python train.py --num_hidden_layers=8 --hidden_size=224 --num_attention_heads=4 --num_key_value_heads=1 --head_dim=64 --intermediate_size=576 --vocab_size=1835 --hidden_act="swiglu" --norm="rmsnorm" --norm_place="pre" --norm_eps=1e-05 --positions="rope" --rope_theta=10000.0 --rope_fraction=1.0 --qk_norm=false --attn_scale=0.125 --bias="none" --tie_word_embeddings=false --parallel_block=false --init="uniform" --init_std_qkv=0.0334 --init_std_o=0.00836 --init_std_up=0.0334 --init_std_down=0.00836 --optimizer="adamw" --learning_rate=0.00106 --lr_mult_qkv=0.5 --lr_mult_up=1.2 --beta1=0.95 --beta2=0.99 --lr_head=0.00636 --max_grad_norm=2.0 --warmup_steps=381 --schedule="wsd" --decay_fraction=0.535 --decay_shape="linear" --final_lr_fraction=0.0 --batch_tokens=32768 --max_seq_len=512 --doc_mask=true --train_tokens=332700000 --max_steps=10154 --dataset="wikipedia_en"
MLP neurons of a small language model. Each row is named by its layer, matrix (gate and up: input weights) and neuron, and shows model dimensions 96-223. Each number is 50 + 10 x the weight over its row's rms, rounded and kept within 0 to 99. A neuron's up and down rows have the sign that makes its largest values positive.
A block is one neuron, or neurons of one layer that tend to fire together. After each block is what it responds to, as a language model described it from the Wikipedia text at the highest values.

L2.gate160:68 59 37 53 52 69 44 55 54 51 38 52 58 61 60 48 43 49 44 46 50 40 52 45 56 63 57 46 46 66 44 59 35 68 59 37 63 53 49 46 48 37 53 33 50 49 57 76 62 56 54 56 49 37 51 47 36 34 65 51 50 65 52 49 58 42 57 53 60 53 66 56 52 39 34 49 52 50 47 38 52 49 62 60 42 49 68 42 72 44 60 58 52 39 61 61 63 39 68 54 55 51 53 55 41 63 38 56 55 63 51 62 47 49 47 52 48 65 26 51 54 51 42 62 49 51 52 43
L2.up160:59 43 51 46 43 60 49 46 62 36 49 45 60 67 41 48 41 49 32 60 47 53 46 51 51 54 50 43 39 43 38 34 38 48 39 48 45 50 48 49 58 53 51 52 31 42 66 41 75 58 56 60 55 42 39 61 52 64 68 47 50 48 57 42 47 55 42 50 41 61 52 50 54 19 50 59 58 54 72 39 35 27 55 22 62 55 62 65 46 42 49 62 50 46 62 33 45 46 57 60 37 56 43 60 60 64 43 44 55 64 53 34 50 52 76 41 49 67 51 49 52 58 44 53 54 56 47 39
L2.gate167:35 30 60 50 60 67 42 52 47 49 56 46 62 71 45 73 71 60 50 43 56 49 50 47 72 67 39 57 48 56 47 34 38 47 49 44 52 66 48 38 32 53 35 59 65 76 41 48 49 56 52 72 61 43 35 45 45 46 53 52 45 61 63 49 38 62 46 62 54 39 67 56 38 71 43 59 44 53 55 68 57 61 49 56 57 50 52 40 60 55 55 53 66 37 82 22 49 52 47 45 47 38 59 48 40 65 39 46 58 36 38 48 51 44 48 47 41 58 43 49 76 55 39 42 38 34 52 34
L2.up167:64 49 58 56 44 45 30 40 57 57 55 53 37 57 47 41 42 56 58 53 63 48 62 65 61 47 46 40 57 59 39 38 42 46 28 60 52 35 44 54 50 45 57 52 48 45 63 51 72 57 36 36 52 58 53 63 58 34 61 40 53 55 40 51 48 46 35 49 35 39 48 52 45 43 58 63 46 54 60 53 42 55 58 14 26 60 45 42 32 42 27 49 43 48 44 52 63 58 60 64 33 39 47 53 60 72 68 22 59 46 44 50 53 57 46 68 58 38 32 49 46 59 43 44 62 41 51 53
L2.gate314:44 36 55 71 58 79 32 46 55 67 42 55 33 59 45 41 50 51 48 40 55 34 49 56 66 63 36 51 46 51 45 52 52 55 53 44 70 57 52 64 36 46 42 36 52 59 56 45 65 57 50 66 33 37 35 59 44 44 43 49 55 48 31 57 62 59 63 52 49 46 45 55 44 41 53 68 67 60 48 42 47 52 39 52 44 44 78 52 66 53 23 47 35 27 60 42 51 38 73 66 60 46 57 49 49 42 64 50 39 51 56 50 46 44 57 43 44 53 44 38 63 46 42 53 56 44 56 47
L2.up314:53 54 30 33 64 51 54 36 61 46 42 47 53 44 49 44 45 44 59 50 36 43 45 43 38 43 46 45 40 47 37 56 60 57 61 68 42 63 48 63 46 48 43 42 57 24 49 51 45 61 57 52 34 52 58 46 44 39 61 49 40 55 41 63 48 52 52 64 37 43 43 55 58 32 51 55 45 48 45 51 48 61 32 61 37 41 52 49 49 41 41 57 44 36 37 42 44 61 82 53 65 52 62 52 59 27 44 60 65 47 54 45 27 34 42 53 55 55 49 44 60 37 50 60 32 50 53 42
L2.gate375:53 37 50 41 48 38 41 57 60 51 43 56 28 71 47 63 62 51 57 52 55 35 38 46 53 64 54 61 43 41 56 50 37 72 41 46 49 67 44 56 43 50 55 39 35 35 49 66 59 57 53 74 45 48 40 60 62 45 46 66 58 45 51 41 56 31 38 56 52 41 58 52 37 47 63 52 63 34 57 58 40 45 39 54 41 61 57 60 59 50 44 56 50 34 43 48 38 41 46 40 47 29 48 62 34 64 46 43 52 55 48 38 51 69 48 47 36 47 25 60 54 40 49 65 66 71 49 41
L2.up375:69 39 55 53 43 44 48 46 57 43 44 49 35 49 61 46 60 49 49 71 39 43 50 62 40 71 66 45 63 52 44 54 46 53 46 51 69 39 50 30 59 40 46 44 52 28 57 46 57 43 25 33 55 41 54 40 41 48 54 44 54 40 55 61 51 59 46 56 49 60 68 44 55 52 57 45 41 54 50 43 39 45 59 30 55 40 44 68 45 68 45 41 31 49 47 55 41 52 55 60 41 58 50 42 53 63 53 38 51 60 37 55 47 67 68 37 43 64 47 46 60 53 38 45 34 51 38 47
Responds to: Verb-completing word pieces. Final word piece that completes a verb split into fragments, strongest on "ent" in w|ent (went to, went extinct, went public); also prov|ided, us|ing, serv|es, bro|ke, s|ent.

L4.gate62:55 60 34 75 33 31 40 58 71 52 62 55 45 62 43 40 46 36 49 22 51 41 56 52 30 48 47 44 50 29 63 53 46 54 66 34 47 54 43 51 38 46 42 45 51 51 30 45 64 48 38 52 43 53 41 44 50 64 57 42 51 48 71 50 38 41 56 55 44 44 65 55 34 36 47 50 62 62 53 48 54 49 42 41 70 49 66 24 44 52 43 53 54 44 48 49 53 48 52 58 28 44 43 59 60 33 67 48 44 47 50 37 65 49 41 49 45 59 39 21 57 34 45 45 51 52 57 47
L4.up62:35 51 26 39 41 51 36 58 37 52 60 52 32 53 52 40 77 58 39 51 46 69 49 51 41 53 58 42 46 32 38 54 55 41 65 62 33 49 47 53 51 63 38 29 42 40 68 53 50 60 56 48 31 53 49 50 56 47 57 36 55 70 55 49 47 44 32 52 50 67 54 57 54 38 50 64 42 50 42 43 45 47 24 67 67 55 47 65 52 50 43 48 50 47 69 49 35 39 48 37 53 33 56 65 52 63 54 56 55 43 60 45 48 41 50 60 50 60 30 63 42 49 73 62 56 57 40 55
L4.gate200:68 10 44 71 59 71 38 66 44 47 61 47 54 54 53 43 55 48 46 52 49 42 52 72 50 45 43 50 43 37 49 61 45 55 57 68 51 37 56 36 46 48 41 36 58 64 43 48 60 56 48 62 52 43 41 51 45 39 38 52 53 71 79 50 40 40 61 55 43 50 64 58 44 50 46 44 52 51 63 55 39 63 50 57 31 56 48 30 61 38 49 54 63 42 52 42 39 50 64 54 65 52 53 51 56 52 40 35 49 29 70 42 57 37 60 56 50 68 28 50 55 40 48 53 40 51 40 63
L4.up200:54 23 47 62 41 57 41 36 50 35 39 48 60 46 47 35 43 51 39 54 62 44 35 50 49 61 39 54 49 46 50 42 45 50 36 52 46 38 44 65 51 37 55 34 49 60 27 50 61 53 51 52 51 46 63 56 51 45 50 56 61 66 43 48 54 39 54 63 37 63 58 38 51 50 42 69 29 44 48 58 36 48 50 68 46 45 50 46 45 45 41 55 64 42 48 63 64 39 66 55 46 54 54 39 62 47 61 47 44 56 59 61 60 33 40 50 54 63 26 41 49 49 38 46 45 74 46 40
L4.gate358:50 41 49 38 45 71 37 51 50 61 44 54 30 56 57 45 71 60 37 50 48 49 48 51 60 70 37 36 47 38 62 69 62 52 41 39 72 42 50 49 49 44 55 25 39 50 59 50 52 56 35 67 49 38 49 62 65 57 30 43 45 65 69 46 50 32 57 44 51 40 40 49 26 60 45 56 39 52 37 56 60 50 29 53 43 66 54 52 63 39 46 52 55 48 63 20 43 36 54 66 38 49 39 52 38 45 69 56 62 47 51 56 49 54 48 49 46 51 51 55 49 55 63 46 54 49 47 73
L4.up358:47 36 49 62 66 59 34 56 68 45 42 53 45 52 48 47 74 49 63 41 61 60 53 47 55 39 52 53 49 48 39 34 50 45 57 61 39 58 52 60 57 58 41 48 44 55 40 45 53 32 51 38 45 54 48 60 52 46 50 38 49 40 50 55 59 51 52 50 54 44 64 57 58 49 55 48 30 69 29 46 47 42 51 38 52 57 64 37 49 42 61 47 56 44 45 62 43 55 60 44 42 52 44 51 47 51 45 61 31 52 30 55 53 39 48 49 39 56 44 44 49 58 33 66 43 55 49 55
L4.gate564:53 43 52 40 53 53 53 49 41 38 60 63 35 57 54 44 54 54 48 23 58 35 36 57 51 48 42 64 54 53 40 69 40 58 59 33 36 53 59 68 47 51 41 44 57 44 49 45 53 47 52 50 73 52 50 49 49 57 65 38 47 67 57 58 46 32 50 38 44 54 40 37 51 39 28 50 50 48 44 49 58 45 45 49 44 55 57 51 56 41 60 62 46 49 72 56 55 63 49 75 47 59 54 54 43 38 60 50 67 43 55 33 44 33 52 49 79 57 49 45 46 61 49 34 40 53 61 45
L4.up564:50 58 33 42 54 36 42 58 44 47 62 45 40 57 59 59 41 51 61 61 61 66 54 53 59 60 43 73 52 42 44 51 44 48 39 53 48 66 53 39 71 59 52 29 43 36 45 65 49 62 65 50 51 47 36 41 42 55 48 58 43 77 67 48 57 61 55 41 49 46 47 58 39 57 47 63 44 48 55 58 44 40 52 37 51 56 66 30 39 47 43 61 60 47 57 61 41 12 47 62 47 49 50 60 54 36 57 51 56 53 46 40 48 32 57 52 36 30 37 51 35 41 41 36 51 25 60 52
Responds to: Main-verb inflection endings. Final piece of a finite main verb after its subject, usually a tense ending like -ed, -s, -ates, -ing, or began, as in started, connects, began.

L5.gate288:59 69 30 47 39 71 44 57 46 24 39 55 51 38 58 57 50 60 50 33 66 49 48 66 46 57 43 40 67 44 45 46 61 52 53 64 60 44 46 48 52 50 46 54 55 47 46 41 51 34 44 59 35 54 60 60 42 38 53 41 52 59 54 48 49 51 45 49 47 64 52 38 57 30 39 56 49 36 59 77 50 45 52 59 57 46 50 39 46 56 45 56 51 46 58 31 56 45 68 74 52 69 62 45 50 44 60 57 38 67 39 58 54 48 62 62 54 47 65 40 48 44 38 34 62 38 54 50
L5.up288:45 61 49 56 55 47 46 52 57 61 57 44 42 56 53 43 58 68 48 48 31 52 44 69 34 47 55 50 46 57 55 49 57 46 66 52 31 59 57 52 55 46 30 40 52 40 34 52 44 49 66 58 32 56 42 50 58 40 44 61 43 60 54 24 70 48 65 32 39 39 46 32 51 51 43 43 43 72 61 41 62 49 57 60 56 51 57 69 56 47 56 45 64 53 58 41 41 50 61 51 36 44 43 56 49 52 50 40 46 62 41 52 55 59 44 44 61 49 54 40 51 53 45 46 42 37 61 48
Responds to: Word endings, "such", heading markers. Mostly the final piece of a split word, such as record-ed, h-ard, avail-able and ord-ained; also "such" in "such as" and closing == or === of section headings.

L2.gate132:57 43 52 59 39 38 56 40 58 47 53 55 63 35 55 49 46 47 60 44 55 43 41 49 43 44 54 60 38 58 56 59 50 50 53 56 62 50 66 60 43 61 65 58 46 59 65 36 45 54 36 39 47 51 29 62 59 55 46 42 49 34 58 47 60 58 42 49 55 60 65 44 43 56 36 61 42 33 58 44 39 40 50 33 43 55 57 67 67 48 49 42 32 36 58 59 56 51 49 58 46 26 51 54 64 32 49 39 47 68 48 62 51 55 61 40 36 67 41 48 52 54 45 50 60 58 46 57
L2.up132:44 48 37 35 54 60 44 64 59 47 48 57 66 56 51 55 69 68 51 38 41 44 60 49 70 50 51 62 42 50 65 49 44 47 40 41 49 61 53 54 39 62 44 54 67 49 41 43 64 58 57 56 64 68 48 49 54 39 57 44 47 45 48 52 62 56 52 52 47 59 43 60 47 48 52 51 41 48 51 52 56 40 59 69 55 44 71 53 47 44 45 57 40 44 59 53 55 60 47 42 38 56 53 25 42 61 43 49 45 45 54 58 43 45 48 42 37 55 30 54 38 61 32 51 57 43 42 47
L2.gate233:42 75 51 56 64 56 45 60 39 70 28 52 51 48 42 66 41 43 57 39 72 62 77 47 49 44 51 67 53 52 46 60 46 56 48 61 57 48 59 45 42 50 70 41 67 52 48 38 43 42 53 42 42 40 46 41 51 52 61 59 46 44 54 55 51 41 38 52 57 48 45 60 51 59 41 53 69 43 53 37 59 55 43 33 50 48 78 59 70 52 29 45 55 56 43 65 41 39 43 50 38 44 53 48 44 52 46 54 43 54 67 59 57 38 66 38 50 44 49 49 54 56 55 38 55 44 49 70
L2.up233:47 51 42 62 48 61 53 55 49 54 50 49 48 64 70 53 39 49 39 42 52 47 66 45 48 60 58 62 59 47 51 39 47 57 47 47 30 52 52 36 43 69 51 64 42 47 54 42 46 27 45 38 49 50 47 52 46 57 58 48 59 54 41 66 65 63 58 74 52 52 49 62 41 57 50 64 39 53 72 44 50 23 61 48 42 45 59 49 43 48 53 40 47 56 53 44 67 32 38 50 48 37 62 58 53 48 56 45 56 45 53 37 31 37 47 56 54 55 50 49 56 41 47 46 53 47 40 52
L2.gate413:41 50 46 66 65 44 42 62 54 46 54 75 48 64 63 43 54 42 54 44 51 42 58 31 58 48 52 62 53 49 71 60 56 48 56 53 51 59 35 35 45 61 49 48 58 60 42 46 43 59 33 49 50 36 49 37 47 64 50 43 57 42 45 69 47 50 70 44 54 59 70 57 56 48 69 45 52 58 48 67 60 38 48 38 37 44 36 46 43 48 51 48 68 59 53 54 40 72 61 53 52 51 71 41 25 64 44 51 49 56 57 39 61 48 61 36 51 45 44 47 53 35 68 63 54 61 82 49
L2.up413:40 68 58 63 57 32 42 48 53 41 49 58 40 39 46 34 33 42 46 51 46 49 62 38 49 52 47 58 48 51 51 56 49 57 43 55 58 51 47 65 52 39 42 55 60 54 51 62 47 57 31 39 48 49 58 55 40 56 51 69 46 34 38 71 52 49 64 52 69 44 45 52 45 44 54 62 35 36 59 66 46 59 65 46 39 52 47 49 37 59 62 42 58 42 49 36 62 47 51 49 37 32 54 41 36 51 49 56 53 71 70 40 41 70 55 46 47 40 56 48 83 37 47 38 42 52 66 66
L2.gate563:27 42 44 41 40 56 50 36 74 57 39 64 55 67 55 62 41 57 43 40 57 59 42 34 47 70 50 48 48 53 55 48 46 43 43 60 49 37 60 46 61 48 56 43 41 47 66 37 44 57 47 55 44 38 57 53 54 48 48 38 59 48 43 71 60 66 62 52 47 54 55 45 33 39 36 42 49 53 76 46 54 40 49 51 46 51 48 36 40 67 45 38 29 56 60 46 46 57 45 64 60 58 60 46 62 63 47 47 15 53 49 52 39 47 49 50 42 55 67 48 51 40 43 48 51 47 51 33
L2.up563:43 57 35 48 54 48 38 42 40 54 58 48 47 46 36 69 67 47 37 42 46 42 64 54 37 51 46 54 48 42 41 41 62 66 59 54 48 36 54 47 56 46 55 77 59 46 41 48 41 49 25 47 39 45 61 55 43 53 56 24 56 54 41 59 48 56 48 52 61 44 60 37 43 58 21 45 46 68 55 55 56 54 55 49 44 37 60 44 67 61 39 60 49 45 35 54 44 49 65 58 46 63 53 43 72 55 29 53 41 38 76 63 47 39 45 56 42 43 60 39 47 48 51 57 44 54 73 82
Responds to: Paragraph breaks and "con" pieces. Fires on blank-line newlines between paragraphs or after section headings, and on the word piece "on/cont/cons" in Con-, Contra, inconvenience, unconscious.

L5.gate417:36 56 51 44 37 41 28 56 57 48 42 37 43 70 53 59 50 51 53 40 36 55 37 53 61 58 60 65 34 46 41 60 28 54 51 70 49 61 57 31 64 55 46 48 75 59 74 26 45 61 40 51 48 57 47 60 62 51 48 44 58 42 52 45 43 70 39 50 39 46 50 53 33 58 33 55 34 45 59 31 36 53 50 53 58 39 59 51 55 69 62 35 45 53 64 60 38 32 54 55 35 45 63 38 44 43 39 49 52 48 45 52 41 33 37 62 45 52 48 34 62 45 41 41 49 42 44 58
L5.up417:41 52 56 44 48 45 52 45 51 51 43 56 48 62 47 58 23 43 47 61 64 56 59 43 59 59 41 61 55 60 36 58 45 50 38 43 57 45 69 66 39 47 61 52 67 44 63 63 46 58 43 54 50 56 69 49 51 43 35 45 53 62 24 69 54 53 53 52 53 39 47 50 39 52 63 49 32 53 54 40 68 53 59 54 54 46 62 57 64 51 26 49 55 47 48 60 43 37 80 48 48 52 32 52 57 46 55 56 49 53 53 46 46 55 56 44 50 63 33 32 55 40 54 61 54 34 67 70
Responds to: Blank line paragraph break. The second newline of a blank line separating Wikipedia paragraphs, firing just before a new section heading (==Reception==) or paragraph ("In 2015").

L4.gate1:44 40 37 55 68 56 47 44 35 44 62 53 32 49 57 53 60 53 50 50 44 37 57 59 47 42 54 50 29 46 35 52 45 65 49 59 41 39 47 47 51 51 54 58 56 62 45 39 31 35 52 61 51 41 50 49 69 60 53 50 51 63 57 74 49 86 42 67 43 54 54 51 43 30 53 67 33 47 82 40 47 43 50 49 33 53 48 48 60 31 51 47 59 59 46 46 55 34 55 55 67 55 69 61 36 57 48 45 62 50 33 49 52 39 59 66 57 50 48 39 48 54 40 52 53 51 57 60
L4.up1:45 44 46 55 53 67 49 46 43 42 67 57 48 54 42 53 56 58 63 47 54 33 64 54 45 52 53 32 42 45 47 61 40 61 54 44 53 40 66 57 40 37 67 62 67 33 70 34 49 56 49 54 37 40 52 29 51 55 64 60 60 45 40 63 48 60 49 65 51 47 40 56 45 40 58 59 49 49 65 52 62 61 59 42 46 56 61 53 58 30 52 39 66 72 52 45 56 51 39 35 49 49 60 56 34 47 59 45 55 50 45 50 64 46 61 64 67 41 42 43 45 56 68 63 48 56 50 54
L4.gate246:54 50 52 34 50 58 37 47 52 52 32 53 60 59 51 44 29 39 50 59 43 52 54 46 39 65 32 50 68 48 36 54 35 33 54 65 48 67 47 68 53 59 54 44 46 45 79 39 62 41 48 47 30 43 51 38 54 33 50 53 44 55 52 52 34 55 61 58 60 67 55 37 36 61 49 39 54 54 61 50 61 42 54 44 34 48 52 60 59 30 67 52 47 42 60 62 53 47 46 49 55 43 38 44 56 54 53 57 61 30 68 61 49 45 64 56 55 51 41 54 43 46 49 47 55 47 50 36
L4.up246:35 45 35 45 56 53 45 71 49 57 34 56 48 37 53 33 48 35 49 34 51 50 46 54 48 58 22 58 41 62 50 48 63 48 55 34 47 54 50 38 67 44 32 28 43 45 47 37 38 58 53 55 52 40 62 51 47 57 57 35 49 57 56 41 34 44 32 56 47 50 56 50 55 52 51 48 61 58 49 42 55 47 38 45 49 45 54 33 46 35 33 22 64 58 52 41 42 40 50 41 49 52 59 41 51 68 59 40 45 57 72 37 51 31 40 40 50 59 52 34 39 54 30 64 53 42 51 56
L4.gate397:45 50 39 52 52 66 47 38 60 44 40 54 42 49 30 50 35 60 54 50 52 41 55 53 58 29 41 53 45 45 25 50 32 60 39 38 60 92 43 53 57 56 44 28 54 57 39 54 59 53 60 55 46 52 40 51 51 61 65 49 52 42 43 52 76 59 47 60 59 49 43 49 33 59 58 42 58 49 52 37 57 51 56 47 38 55 47 60 62 50 26 51 41 46 39 63 41 37 54 54 50 45 34 40 50 64 55 54 55 57 61 45 32 52 49 51 66 44 48 66 62 56 49 44 49 39 48 64
L4.up397:47 66 49 59 53 53 43 46 56 19 39 60 41 58 56 45 52 56 41 65 60 45 65 52 64 56 44 49 48 50 48 55 54 43 49 33 54 43 64 32 53 33 40 57 54 67 52 51 41 38 53 49 50 59 35 61 57 45 49 41 37 38 54 31 40 52 64 53 47 54 50 46 48 28 50 49 53 64 38 60 48 58 41 48 53 34 49 41 54 47 38 58 41 41 55 44 40 39 52 52 58 44 64 55 45 57 44 58 66 61 67 32 56 56 53 41 32 43 47 49 56 67 30 57 65 60 47 56
L4.gate421:58 36 49 58 58 55 61 45 48 35 39 55 51 53 69 41 51 48 45 46 39 53 42 27 61 54 57 41 70 51 57 50 33 48 57 46 61 62 55 49 55 52 63 64 62 59 42 50 46 42 55 48 54 59 56 46 56 52 20 55 53 50 53 45 50 64 42 49 51 53 71 41 41 35 54 31 59 51 58 48 72 54 38 43 68 37 48 43 63 53 54 49 39 44 57 48 54 46 53 44 46 33 69 38 37 52 43 36 46 62 46 47 46 63 61 38 45 67 40 58 69 36 52 39 59 54 24 56
L4.up421:59 57 51 41 46 53 56 44 57 47 30 46 56 32 66 33 36 48 56 52 52 36 44 44 60 59 64 45 48 60 52 31 42 56 45 63 53 56 43 53 37 45 60 44 67 45 54 31 51 43 58 49 75 49 50 31 63 58 47 44 45 44 39 56 55 56 58 50 43 42 43 35 40 57 42 56 53 34 63 37 54 59 37 58 56 32 46 46 51 63 65 43 30 51 76 32 46 50 46 51 43 50 61 38 48 51 33 40 34 72 64 54 49 57 50 41 42 61 53 57 54 51 52 32 40 61 34 50
Responds to: Section-break newlines. Blank-line newline tokens and == heading markers at paragraph or section breaks in Wikipedia articles, plus digits inside climate-table and date figures.